Weights of a small GPT-style language model, trained from scratch on English Wikipedia.
Size: 21 layers, width 192, 12 heads of 32, MLP 768 tanh GELU, vocabulary 2048, 13M parameters.
MLP neurons of a small language model. Each row is named by its layer, matrix (up: input weights) and neuron, and shows model dimensions 32-127. Each number is 50 + 10 x the weight over its row's rms, rounded and kept within 0 to 99.
After each neuron's rows, "fires on" lists the tokens most often at its 100 highest values on Wikipedia text that the model never trained on; "fires after" lists the tokens most often just before its 100 highest values on Wikipedia text that the model never trained on. A number after a token or word is its count.

L7.up16:51 49 48 43 60 46 45 53 53 64 61 43 64 46 59 48 61 65 61 34 45 52 40 50 56 52 55 48 48 54 40 47 46 52 48 57 48 50 52 31 67 59 29 37 48 54 46 57 51 42 58 49 41 67 60 53 65 51 56 53 34 56 59 47 51 51 47 56 42 56 55 63 53 38 44 47 57 34 50 57 36 44 62 50 71 45 55 57 53 55 47 30 60 53 49 65
fires on: "p" 57, "act" 14, "ip" 4, "ities" 4, "s" 4
fires after: "s" 29, " ex" 16, " " 9, "ci" 5, "im" 4, " Ex" 4

L7.up666:48 45 34 61 62 55 53 64 57 37 59 45 39 50 49 50 60 54 46 42 37 62 50 44 47 52 63 25 53 48 43 44 40 55 56 52 51 38 51 57 58 65 46 42 58 56 50 54 43 32 32 35 29 45 57 49 42 46 52 71 52 62 51 69 32 35 35 46 44 51 58 58 60 68 52 32 48 49 73 44 50 47 47 51 35 39 52 48 56 64 59 48 43 44 41 48
fires on: " 1" 36, "y" 22, "ce" 13, "st" 4, "th" 4, "co" 4
fires after: " |" 39, "s" 12, " " 10, " 1" 6, " C" 5

L17.up1:51 45 52 64 50 53 60 61 44 43 52 60 52 46 49 40 40 38 45 62 46 41 65 48 49 35 35 47 49 68 71 42 47 49 44 35 49 55 55 63 62 48 56 46 21 54 51 72 53 60 47 47 41 59 47 59 65 40 51 52 28 48 37 53 55 50 31 71 45 49 54 43 47 63 52 54 32 50 59 39 56 60 53 63 31 41 59 51 32 67 49 47 37 42 36 30
fires on: "li" 15, "ir" 13, "th" 10, "k" 8, "de" 5, " " 5
fires after: " c" 20, " C" 12, "C" 10, " to" 7, " co" 5, "o" 4

L17.up498:46 43 53 50 48 48 61 43 41 44 48 59 75 51 58 40 41 43 63 56 47 36 56 37 58 47 62 63 64 63 61 55 58 63 43 23 53 54 56 41 47 43 37 44 36 50 39 47 55 55 43 39 61 58 61 45 49 60 49 65 55 50 41 61 48 71 51 47 46 51 58 45 48 62 57 38 39 46 65 43 49 68 58 48 33 12 51 57 53 58 56 30 49 45 55 58
fires on: "o" 20, "ro" 14, "li" 10, "e" 7, " a" 6
fires after: " C" 26, "C" 21, " c" 9, "D" 6, "ic" 5, " con" 4

L17.up37:47 50 42 50 67 72 42 48 34 50 55 59 32 66 58 66 42 62 40 59 51 42 49 39 59 35 57 54 31 38 47 45 53 64 52 47 54 62 38 33 47 59 36 44 59 63 30 30 41 46 41 49 47 60 54 45 37 42 52 58 39 54 30 61 58 36 47 44 44 50 43 57 50 55 45 57 43 60 40 32 48 48 29 60 32 61 35 52 47 47 57 48 53 56 43 49
fires on: "gin" 13, "n" 13, "ran" 8, "east" 8, "ab" 7, "in" 6
fires after: " " 32, " be" 13, " se" 6

L8.up474:47 48 41 58 55 63 59 54 45 44 52 38 67 40 53 65 61 50 63 45 40 32 50 52 65 58 72 65 59 59 45 61 61 65 65 46 32 38 49 43 63 44 59 43 63 49 48 68 40 54 56 44 56 42 57 53 70 39 57 49 63 39 41 44 47 51 30 55 34 41 48 45 53 42 44 54 43 43 61 33 54 46 46 55 55 42 56 39 38 54 36 73 51 52 53 53
fires on: "ist" 17, "per" 13, "ten" 10, "o" 10, "lo" 8, "on" 6
fires after: " ex" 35, "s" 21, "p" 17, "us" 7, " con" 5

L11.up563:65 65 40 52 41 73 49 30 52 63 59 37 55 47 56 50 61 52 44 50 52 36 81 56 51 29 44 48 56 50 40 44 40 42 41 45 22 48 52 47 62 59 46 54 46 54 55 67 53 35 61 46 50 47 51 45 43 53 51 59 48 53 57 50 52 55 52 44 48 55 63 63 52 60 55 55 56 66 66 54 48 46 38 57 40 36 60 42 36 45 49 42 53 53 54 64
fires on: "er" 64, "lo" 5
fires after: "z" 15, "y" 8, " a" 7, "at" 7, "H" 7, "ist" 6

L13.up546:47 47 33 51 56 56 57 41 28 48 58 52 23 48 58 69 55 44 40 56 48 48 51 43 59 48 56 43 34 43 51 61 48 53 43 73 62 65 63 55 59 60 32 49 33 44 51 35 48 25 44 47 42 49 72 32 61 48 55 57 34 42 42 45 45 34 31 65 40 52 46 44 52 59 46 31 54 41 46 27 59 56 54 46 31 37 52 58 39 61 35 54 49 46 51 65
fires on: "li" 15, "th" 14, "s" 12, "el" 9, "ur" 7, "b" 6
fires after: " O" 19, " f" 15, "b" 11, " c" 8

L8.up662:62 71 35 67 49 53 40 48 59 51 55 59 44 47 46 65 66 41 30 47 59 40 47 46 45 45 57 59 41 48 47 32 57 55 42 48 46 38 55 48 41 49 37 34 40 42 47 41 52 36 37 63 44 44 49 48 51 45 50 66 42 59 45 51 42 49 55 36 45 50 40 53 70 71 38 30 52 59 59 39 39 30 49 57 39 50 45 50 37 44 47 49 46 46 56 54
fires on: "s" 29, "t" 24, "b" 10, "c" 9, "p" 9, "n" 7
fires after: " (" 35, " " 30, " \"" 16, "-" 8, "S" 4

L8.up639:37 46 45 52 45 58 66 52 56 41 58 43 49 37 63 62 68 50 64 57 37 37 60 45 43 49 60 61 40 47 62 45 51 58 52 51 44 45 51 36 57 42 48 41 58 53 44 54 59 35 58 59 40 65 43 55 51 42 55 43 59 45 47 51 41 40 52 49 41 40 51 55 56 58 50 51 43 43 71 50 45 42 54 46 61 35 61 28 29 62 43 57 66 41 51 37
fires on: "mi" 12, "per" 10, "mp" 10, "ist" 7, "oc" 7, "low" 7
fires after: "s" 35, " ex" 10, " " 10, "te" 9, "re" 7

L16.up576:64 55 44 49 54 56 45 60 37 62 45 80 49 38 38 45 57 46 15 49 42 50 44 44 53 23 53 52 41 45 43 64 50 50 50 52 56 52 66 35 47 55 47 31 54 55 57 45 47 44 41 54 44 50 45 39 40 41 64 49 68 48 38 51 41 41 58 42 25 40 45 57 68 58 71 52 52 61 66 43 44 62 35 45 52 64 58 80 56 61 52 70 39 38 55 47
fires on: " Ra" 17, "ran" 16, "ma" 10, "bu" 10, "ra" 7
fires after: " " 39, " w" 11, "\\" 7, "s" 5, " Ra" 4

L7.up341:57 38 50 56 43 50 60 36 29 51 53 58 54 46 44 64 50 44 60 46 44 45 55 40 39 58 30 54 45 65 47 58 37 62 46 57 46 48 52 50 56 48 28 46 50 25 49 57 34 51 39 52 29 54 62 55 59 34 58 54 36 38 43 75 57 52 46 47 41 56 48 59 61 48 28 37 44 49 59 32 46 40 37 40 44 58 69 54 62 45 72 50 55 53 60 65
fires on: "\n" 42, "-" 19, " " 8, " career" 5
fires after: "." 40, "-" 12, " /" 5, "---|---|---|---|" 4, " |" 4

L12.up762:37 57 46 54 50 54 62 58 35 33 56 49 40 43 69 66 47 49 39 43 64 50 49 55 50 50 64 66 32 63 50 39 46 54 33 46 39 36 65 58 37 39 42 59 53 60 44 35 45 48 50 53 41 68 63 40 54 42 63 52 72 47 25 55 54 46 38 28 41 54 72 58 55 60 47 45 46 43 44 47 32 52 53 42 48 54 56 48 54 48 39 36 65 47 52 47
fires on: "udi" 26, "ta" 17, "ev" 13, "ru" 7, "or" 6, "gre" 5
fires after: " St" 18, " st" 14, " de" 8, " re" 8, " El" 8, " De" 7

L8.up450:46 43 39 55 36 63 51 37 40 54 44 56 39 52 47 68 51 63 47 53 38 42 62 49 64 41 57 33 46 49 48 43 40 57 63 49 61 66 59 56 48 73 58 40 30 37 48 63 63 59 49 44 45 40 45 51 60 54 47 50 77 54 51 54 48 45 50 49 50 54 52 49 37 54 49 56 49 44 58 48 58 46 62 50 36 63 52 47 43 37 45 59 34 42 68 56
fires on: "re" 42, "en" 20, "la" 19, "li" 11, "ra" 4
fires after: " P" 40, " p" 14, "P" 9, "p" 7, " Po" 6, " V" 5

L4.up554:57 59 48 42 39 56 58 41 45 54 67 38 46 34 56 44 43 50 59 63 54 40 57 42 58 42 37 66 58 51 64 42 39 34 38 37 35 31 50 64 39 42 47 30 50 50 62 66 57 49 36 70 70 59 53 52 42 46 51 46 44 38 37 46 57 58 61 50 55 52 45 34 53 55 49 52 45 47 63 53 49 52 50 58 49 51 58 53 56 30 56 43 35 35 38 79
fires on: " early" 14, "se" 12, " Mar" 11, " Ch" 11, " Da" 8
fires after: " the" 30, "The" 10, " The" 9, "|" 5, " and" 4

L11.up204:58 59 58 56 47 36 57 41 54 42 46 51 54 39 71 54 65 44 47 68 42 37 66 42 38 49 64 51 52 65 49 59 41 43 50 46 47 47 60 33 40 60 40 34 47 39 41 66 38 41 57 48 28 57 42 54 65 57 47 64 41 51 58 54 48 57 29 39 47 57 58 61 69 57 36 55 24 46 51 55 41 42 31 47 58 31 67 62 33 48 48 59 54 67 45 44
fires on: "\n" 99
fires after: "." 96

L13.up705:48 60 42 49 34 57 41 44 35 43 58 49 47 55 66 58 66 58 38 47 35 46 67 48 60 39 47 38 37 59 45 49 71 47 51 52 59 37 54 44 31 67 29 43 53 46 41 51 39 52 36 62 56 52 53 50 52 57 67 54 56 65 53 48 38 45 46 36 61 47 57 50 50 49 60 36 36 51 49 38 55 46 53 37 61 62 48 51 47 31 48 36 49 44 67 73
fires on: "ba" 19, "ter" 11, "leg" 10, " un" 10, "o" 9, "s" 7
fires after: " " 77, "li" 7

L9.up565:65 46 46 72 54 66 48 53 44 48 52 51 63 27 53 72 51 69 49 51 25 38 54 66 58 34 48 46 56 49 52 74 38 55 44 54 47 38 53 57 39 71 43 41 55 56 50 62 36 38 34 67 53 28 45 47 59 51 64 48 38 38 57 51 60 42 43 55 51 50 62 46 51 59 47 43 26 53 58 49 46 44 44 49 55 61 54 45 50 51 40 56 39 39 36 52
fires on: "ad" 15, "ce" 10, "on" 10, "c" 8, "la" 6, "n" 5
fires after: " for" 23, " tr" 12, " h" 11, " f" 9, " gr" 6, " up" 6

L9.up156:45 63 43 57 50 49 52 63 60 33 64 38 54 40 54 54 61 49 50 60 42 43 56 49 45 49 40 60 42 57 61 28 44 59 34 63 42 43 41 52 49 61 32 48 34 62 43 63 46 52 56 53 31 40 50 63 43 32 55 63 39 52 36 59 40 58 37 39 50 48 61 60 49 51 27 59 40 46 57 31 36 35 54 41 53 56 47 55 49 34 35 49 64 69 51 52
fires on: "\n" 33, " " 30, "gu" 8, "chi" 7, "z" 5
fires after: " =" 31, " the" 13, " A" 6, " Mi" 5, "A" 5, " a" 4

L7.up50:69 56 29 65 58 51 47 63 55 47 50 62 46 48 51 52 64 35 33 64 51 55 63 50 65 34 44 47 59 52 58 35 49 68 55 38 54 38 53 45 44 52 45 45 57 50 45 31 47 43 40 63 56 45 54 40 50 57 55 60 60 55 41 59 48 39 49 27 36 44 50 59 51 50 51 37 46 53 55 50 49 47 49 46 58 55 45 46 31 58 67 54 52 26 51 55
fires on: "y" 53, "my" 17, "e" 5, "er" 5
fires after: " " 45, " M" 5, " part" 4, " F" 4

L9.up632:55 48 34 42 34 55 47 50 46 49 69 69 47 54 70 48 43 36 54 42 36 39 45 25 44 46 49 45 19 46 48 44 54 65 55 65 55 51 44 37 51 84 58 38 61 37 37 52 43 40 59 47 57 57 40 53 49 41 59 38 49 65 54 49 58 47 51 50 44 58 56 54 55 49 54 55 52 61 54 40 56 42 49 54 53 62 38 54 53 36 42 48 43 46 53 57
fires on: "ic" 17, "'" 14, "er" 9, "is" 8, "in" 6
fires after: "en" 17, "un" 14, "min" 8, "um" 7, "am" 6, "man" 4

L11.up712:57 48 30 59 53 54 48 49 62 50 61 46 76 50 53 37 38 58 40 36 28 51 61 45 57 25 56 68 59 52 66 47 35 61 43 35 50 39 49 46 51 54 55 40 53 70 42 58 50 57 42 57 59 65 58 59 68 47 53 49 34 46 37 51 59 55 38 37 47 56 45 56 53 66 51 50 57 43 47 53 38 51 70 39 70 49 45 49 44 36 45 36 49 47 60 45
fires on: " of" 21, "o" 11, "x" 10, "to" 7, "ta" 6, " to" 6
fires after: "s" 25, "se" 8, "z" 5, "in" 5, " se" 4, " Ch" 4

L5.up591:51 60 41 67 47 52 57 47 31 59 59 38 42 50 57 81 52 45 41 37 42 38 62 43 66 53 69 42 54 54 35 44 52 52 53 57 55 64 54 46 48 58 58 45 44 35 60 55 42 62 47 44 54 53 63 52 69 70 50 52 42 49 42 44 35 20 36 39 53 59 47 33 58 63 49 33 53 41 38 21 61 63 52 50 43 65 31 45 42 50 40 53 49 57 50 67
fires on: "k" 20, "s" 17, "th" 16, "ak" 9, "ur" 7
fires after: " " 22, " O" 9, " g" 6, " p" 6, " h" 5, " re" 5

L9.up65:67 48 43 42 42 56 45 51 48 51 52 60 60 48 55 41 49 34 52 71 44 44 67 49 52 40 41 48 46 43 42 54 39 55 38 50 38 26 57 41 68 55 47 48 59 35 48 58 43 38 45 42 34 55 49 47 45 39 36 37 46 54 60 62 63 62 58 55 49 63 51 64 38 54 43 68 38 47 48 56 49 42 31 62 38 47 48 70 59 44 39 40 53 51 40 60
fires on: "c" 23, "ur" 20, "er" 19, "tri" 6, "ut" 5
fires after: " a" 25, "at" 10, " so" 9, " engine" 9, "ult" 8, "ma" 7

L11.up280:53 79 62 59 48 52 62 27 59 59 64 50 40 43 60 58 54 39 43 52 47 35 51 40 39 60 54 56 45 60 44 60 26 48 44 62 43 45 43 51 29 59 48 35 41 39 46 61 47 52 48 39 52 40 45 61 60 56 29 41 54 60 49 47 39 65 49 48 56 78 58 55 44 68 53 48 50 59 47 30 33 47 24 50 47 38 51 60 37 37 44 64 49 62 56 51
fires on: "\n" 99
fires after: "." 90, ")." 6

L11.up48:48 50 60 50 62 43 41 43 57 48 58 57 43 45 65 58 53 47 54 57 50 53 52 59 37 36 58 44 30 58 48 51 50 73 55 38 57 48 50 46 61 60 32 36 68 41 48 46 33 51 45 45 48 55 59 65 50 55 46 51 37 54 41 47 48 37 46 55 36 50 64 73 55 52 32 63 40 50 62 37 45 54 30 59 58 43 70 58 48 48 58 64 61 52 40 55
fires on: "us" 19, "ell" 9, "ed" 9, "el" 8, "end" 7, "er" 7
fires after: "d" 24, "t" 11, " in" 9, "ach" 7, "s" 4, " found" 4

L16.up41:59 57 49 47 59 34 41 41 43 46 51 46 53 47 41 49 76 62 63 65 48 46 61 40 47 55 45 43 57 47 51 55 58 59 57 55 53 50 47 45 53 73 52 56 56 46 52 42 55 64 37 47 43 49 78 56 60 54 42 51 52 62 56 52 70 51 33 50 51 45 67 44 55 47 64 45 31 42 46 27 45 56 45 50 34 46 35 42 47 37 59 37 41 43 47 58
fires on: "ga" 32, "da" 12, "position" 5, "ip" 5, "ce" 4
fires after: " " 31, " Li" 6, " for" 6, " 19" 5, "il" 4, "ic" 4

L17.up214:64 58 37 62 71 47 45 51 63 54 33 62 44 72 63 41 34 39 36 57 54 48 67 56 47 52 43 53 40 50 51 49 46 55 39 38 59 32 40 43 42 65 45 56 56 40 35 48 26 52 43 54 35 52 59 49 37 47 67 42 37 63 42 59 60 37 47 51 40 43 57 39 65 32 53 39 32 68 65 45 50 56 35 40 62 50 42 64 53 59 43 60 55 56 57 48
fires on: "ri" 23, "udi" 16, "y" 11, "li" 9, "M" 6, "cell" 6
fires after: " st" 13, " Ju" 12, " Mar" 9, " car" 7, "ju" 5, " Bo" 5

L5.up47:43 35 37 53 46 51 34 66 59 46 41 44 67 57 46 57 55 60 42 37 53 50 54 42 54 40 84 58 46 41 45 52 51 57 42 44 54 58 54 34 54 56 41 50 54 60 40 67 52 50 42 62 52 62 43 42 56 59 62 64 28 33 42 52 47 34 48 65 47 56 54 61 48 56 48 65 57 54 49 45 47 42 53 41 54 55 79 46 53 50 34 40 79 49 54 54
fires on: "s" 23, " —" 21, "n" 7
fires after: "s" 26, ";" 12, " " 11, " as" 10, " |" 9, "les" 4

L9.up358:40 54 50 62 48 55 49 41 55 45 48 23 60 45 57 41 52 65 67 54 49 48 57 52 38 47 46 62 51 31 64 54 52 48 61 47 33 42 47 46 70 41 33 48 58 56 38 41 50 54 66 51 44 54 49 43 40 33 60 60 57 51 49 42 59 33 45 49 50 46 51 55 58 50 53 41 58 60 51 50 48 46 31 33 67 37 45 46 57 55 64 64 46 44 28 53
fires on: "com" 33, "om" 12, " used" 7, "mp" 7, "arch" 5
fires after: " " 22, " se" 13, " be" 10, "te" 9, "con" 9, " in" 5

L7.up709:63 53 61 36 54 56 38 23 54 63 61 39 53 50 69 41 64 37 41 41 59 57 49 41 32 47 51 50 45 48 44 51 41 41 38 61 48 38 55 64 57 69 53 40 47 39 43 46 53 46 44 39 67 54 46 67 43 52 53 49 54 57 62 62 63 37 54 37 59 49 48 42 51 57 45 63 64 56 39 31 48 58 47 54 47 59 48 29 47 47 28 55 46 49 51 53
fires on: "it" 20, "us" 12, "w" 11, "ch" 11, "in" 10, "th" 5
fires after: "ra" 19, "ru" 15, " Ra" 13, " T" 11, " Sha" 5

L13.up96:57 59 45 72 46 60 57 31 47 45 59 68 47 39 62 57 52 37 57 46 44 64 56 50 60 31 53 55 43 64 47 48 47 60 40 47 47 60 54 54 60 48 31 42 39 53 44 56 51 36 42 54 28 41 50 48 40 60 59 74 36 46 54 46 55 32 30 53 43 59 50 79 51 80 55 39 30 34 50 44 58 35 48 47 60 37 52 42 43 50 51 53 40 42 46 54
fires on: "f" 26, " of" 15, "p" 12, "c" 11, "ur" 11, "l" 9
fires after: " in" 21, " de" 17, "s" 13, " of" 8, "A" 7, " to" 7

L5.up649:49 51 50 66 31 55 57 54 50 42 68 55 39 52 54 51 50 59 49 45 53 49 42 60 47 61 66 47 44 43 57 41 45 58 52 57 45 45 54 26 66 53 42 57 52 74 42 64 50 34 37 41 46 54 46 37 51 46 60 43 74 64 41 68 56 57 41 49 52 58 56 57 47 51 48 53 51 58 61 46 62 53 56 48 24 43 43 44 48 45 26 33 45 53 62 32
fires on: "or" 17, "ro" 13, "arch" 12, "vel" 8, "structure" 6, "tri" 4
fires after: " " 47, " (" 7, "s" 5, " re" 4

L16.up163:49 69 44 57 58 57 44 43 58 55 74 59 61 71 61 49 61 50 50 53 48 33 48 40 57 39 61 59 57 58 63 51 47 68 42 50 40 61 45 42 52 59 36 50 47 55 53 44 53 27 52 53 46 60 54 50 50 37 53 34 52 53 45 49 45 47 52 34 40 40 46 49 62 66 55 52 53 47 69 44 52 42 46 56 58 53 51 58 35 32 50 45 53 60 53 60
fires on: "ba" 21, "ab" 11, "ic" 9, "n" 8, "b" 8
fires after: " " 43, "s" 8, " S" 7, "en" 6, "n" 5, "S" 4

L13.up466:47 60 31 54 49 44 54 52 58 47 64 47 40 58 55 67 46 57 34 57 38 49 48 44 53 53 49 61 46 43 67 44 53 62 37 54 52 45 52 50 52 60 54 38 52 48 52 54 57 44 64 68 60 37 68 48 51 45 56 57 55 52 34 52 53 42 60 34 51 34 66 49 61 54 36 57 54 31 70 42 42 48 56 46 37 38 62 42 37 36 42 37 30 41 54 57
fires on: "u" 16, "U" 15, "w" 10, "hi" 8, "c" 7
fires after: " T" 28, "T" 19, "t" 12, " H" 8, " C" 6, "s" 5

L16.up344:35 74 47 51 69 63 50 61 38 43 65 59 50 55 41 49 53 53 43 76 35 59 46 53 58 34 43 51 53 46 46 42 51 64 47 43 52 46 28 71 61 73 44 50 36 40 44 61 31 26 39 69 51 48 60 47 52 54 41 55 34 59 37 60 49 32 38 47 54 56 45 41 61 50 44 56 39 46 81 57 54 52 46 33 33 41 47 53 51 53 40 50 54 37 68 45
fires on: "arch" 20, "y" 19, "z" 8, "my" 6
fires after: " " 40, "s" 16, " N" 6, "-" 5, "un" 5

L4.up261:47 37 49 57 51 51 70 61 33 38 45 48 59 38 58 54 49 32 58 51 25 47 40 47 48 44 57 40 45 58 50 47 28 41 47 47 51 55 64 60 52 48 46 43 40 50 54 58 43 58 45 49 22 64 58 45 50 46 51 67 32 34 44 53 28 51 34 50 53 61 61 64 61 52 52 37 44 71 41 43 48 57 48 46 46 49 70 49 48 56 52 65 46 45 62 65
fires on: " " 18, "A" 9, " In" 9, "ite" 8, "duc" 7
fires after: " |" 20, "." 14, "[" 6, "p" 4, " Pro" 4, ";" 4

L11.up105:56 57 51 67 44 48 48 61 60 43 45 55 59 58 64 37 57 23 33 47 52 38 63 51 24 47 46 51 37 58 38 54 43 51 39 46 44 45 55 38 38 62 54 39 52 22 45 67 47 53 40 48 37 45 64 43 60 55 43 52 55 63 59 40 36 62 40 51 43 56 60 54 58 50 64 75 35 51 46 56 48 42 42 62 63 31 43 69 27 48 49 53 53 58 59 40
fires on: "\n" 99
fires after: "." 97

L13.up587:53 63 46 36 54 53 58 44 45 41 64 50 57 42 55 62 61 73 56 51 58 33 62 46 51 31 51 60 62 26 58 47 46 52 22 55 35 39 60 45 64 46 49 40 52 55 48 44 42 46 42 49 51 49 50 62 50 43 41 53 34 46 42 48 55 47 47 32 60 40 64 65 47 42 49 50 47 63 51 39 54 67 36 39 75 33 52 46 32 64 57 53 27 42 59 63
fires on: "at" 16, "t" 12, "en" 10, "ve" 8, "ent" 8, "st" 7
fires after: " be" 20, "e" 13, "par" 8, " se" 8, "er" 7, "tor" 5

L12.up430:38 70 53 54 50 55 52 41 39 40 33 55 50 47 68 49 63 46 57 54 59 57 39 41 49 45 70 41 39 48 58 45 39 59 64 58 52 49 54 23 53 45 32 42 32 48 37 44 41 37 54 50 36 54 47 32 60 53 69 42 62 64 50 64 48 38 53 50 33 60 45 47 65 50 70 42 52 53 58 65 47 47 57 27 37 52 48 68 49 61 42 38 54 51 46 46
fires on: "ur" 43, "ri" 26, "arch" 8, "tri" 7, "is" 5
fires after: " " 33, " p" 17, "s" 13, "va" 5, " T" 5, " dis" 4

L13.up322:47 54 32 56 56 54 46 68 48 34 61 49 31 56 69 42 46 52 42 45 25 34 51 52 69 43 47 52 45 44 40 43 59 72 51 22 46 47 57 47 43 54 34 46 53 42 41 46 32 32 46 45 32 35 64 30 48 54 44 69 62 60 44 59 69 58 55 36 31 47 47 52 63 48 53 55 41 75 70 59 46 48 46 53 47 48 59 60 40 56 58 54 54 41 53 61
fires on: "et" 25, "er" 23, "it" 21, "en" 7, "ill" 4, "und" 4
fires after: " V" 13, " M" 12, " in" 11, " " 10, "st" 10, "d" 9

L13.up148:64 50 39 52 48 40 54 35 60 47 59 43 52 51 58 60 69 60 37 48 43 54 65 46 46 45 48 49 45 46 57 53 54 47 35 74 41 43 56 67 45 49 50 47 42 42 49 68 37 55 42 48 33 58 55 47 42 35 69 54 53 33 59 35 44 45 25 32 53 26 70 62 59 63 37 47 41 45 43 35 50 58 34 54 60 62 42 34 47 64 43 63 54 67 52 62
fires on: " " 39, "y" 6, " 15" 6, "th" 6, "w" 4
fires after: " a" 30, " A" 16, " |" 10, " Do" 5, " b" 4, "A" 4

L8.up143:50 51 51 52 37 58 42 64 61 58 49 50 61 48 58 57 50 39 42 47 45 19 42 33 59 30 72 48 41 56 57 41 46 47 44 38 59 40 51 39 45 56 21 36 48 35 46 49 54 51 24 60 37 49 47 44 47 41 61 65 60 62 44 47 40 46 49 53 40 34 50 52 42 67 50 56 57 57 58 38 49 51 46 48 52 59 45 53 32 48 50 55 51 56 55 57
fires on: "n" 44, "ra" 12, "le" 11, "N" 8, "w" 5, " gr" 5
fires after: " " 59, "s" 12, " (" 4

L8.up229:40 46 37 63 42 54 69 29 37 49 26 53 41 38 52 57 36 49 61 53 44 38 49 41 43 55 58 38 59 53 39 50 51 38 52 64 63 43 73 47 53 60 50 47 32 44 55 67 56 53 41 41 34 48 62 40 67 41 53 83 59 48 41 54 39 51 33 46 38 53 61 60 53 58 50 43 39 54 48 39 59 50 47 41 44 63 62 52 48 44 55 61 49 47 46 48
fires on: "la" 54, "ri" 15, "on" 12, "ro" 9, "lo" 4
fires after: "p" 35, " p" 28, "hi" 7, "P" 6

L12.up356:55 41 45 36 53 55 38 28 26 58 58 61 48 47 47 62 67 50 41 52 44 36 50 55 43 39 58 49 42 56 57 61 62 51 51 43 49 57 56 46 60 49 45 40 51 38 43 52 45 53 61 52 59 51 59 52 57 48 46 47 42 58 38 46 59 46 40 60 64 53 46 32 59 57 40 63 48 50 59 42 52 64 55 56 68 38 67 44 43 23 59 57 50 40 39 48
fires on: "us" 33, "s" 13, "o" 10, "te" 5, "ell" 4, "les" 4
fires after: "d" 28, "t" 8, "k" 8, " Al" 8, "y" 8, "s" 6

L8.up303:62 60 48 46 58 54 58 38 47 58 48 37 37 44 66 65 50 43 49 49 52 48 49 39 42 59 52 51 55 53 46 57 39 45 47 53 35 36 58 56 48 71 37 36 29 43 49 46 44 40 51 41 50 45 41 62 52 38 52 66 51 57 54 73 57 50 52 36 43 51 54 50 64 65 46 55 53 53 46 53 30 62 33 51 47 35 53 51 44 44 52 49 62 46 41 54
fires on: "-" 54, "\n" 18, "|" 9, " by" 7, " \"" 5
fires after: "-" 48, "|" 14, "---|---|---|---|" 13, "|---|---|" 9, "ed" 7, " |" 5

L16.up607:42 40 42 55 63 58 50 37 35 42 59 42 67 40 61 55 42 58 60 66 41 55 62 51 56 34 32 39 58 56 49 55 48 40 49 37 47 49 47 40 57 42 45 30 30 48 35 46 38 45 48 54 39 62 43 55 51 52 41 76 48 45 48 36 48 59 38 30 51 55 43 74 67 66 45 65 51 50 40 36 67 50 51 41 48 50 72 50 33 47 57 35 60 55 30 41
fires on: " South" 21, "f" 18, " south" 15, " north" 9, " North" 9, "ff" 8
fires after: " of" 15, " the" 12, " de" 12, " in" 9, "," 6, " O" 5

L13.up194:37 56 47 64 74 48 55 50 54 53 57 39 39 71 61 52 58 53 40 47 55 48 53 38 64 40 46 42 38 60 32 37 85 64 47 47 52 36 42 34 58 48 56 47 49 53 33 45 27 34 56 54 60 41 54 47 53 39 49 44 46 49 47 41 53 41 34 66 54 63 44 67 62 62 54 31 54 47 54 43 47 44 45 41 57 46 50 48 49 46 44 48 62 54 64 66
fires on: "s" 26, "ur" 12, "ent" 11, "ter" 9, "ci" 5, "leg" 4
fires after: " " 31, " Jo" 9, "ri" 8, "par" 7, "li" 4, " Lu" 4

L9.up676:60 66 44 65 48 53 42 36 54 48 61 58 49 47 55 61 57 46 50 31 45 52 60 49 59 52 45 46 63 42 45 47 40 59 36 49 43 58 51 34 78 63 50 53 50 62 58 33 34 46 43 65 29 55 42 62 53 53 44 63 60 58 38 44 64 33 43 24 51 47 52 45 62 68 39 43 44 44 74 60 61 30 59 53 51 33 30 49 47 42 62 62 48 43 51 57
fires on: " and" 18, " or" 14, "ne" 6, "cent" 6, "ab" 6
fires after: " " 52, "," 12, "s" 6, ")" 5

L9.up738:50 53 51 48 62 54 49 58 47 62 48 58 58 61 63 46 54 35 50 67 51 31 52 52 66 43 58 62 62 38 73 50 57 63 34 62 40 41 48 38 34 70 46 56 54 69 47 39 29 48 45 32 51 67 41 50 46 57 74 55 28 43 51 54 46 36 50 42 36 56 58 54 64 40 44 56 47 52 53 34 34 52 40 57 58 49 52 53 36 45 44 48 42 55 48 54
fires on: "ri" 15, "sh" 13, "and" 11, "est" 10, "ch" 9, "ud" 7
fires after: " st" 18, "ar" 16, " car" 13, " inter" 12, " Mar" 8, " " 7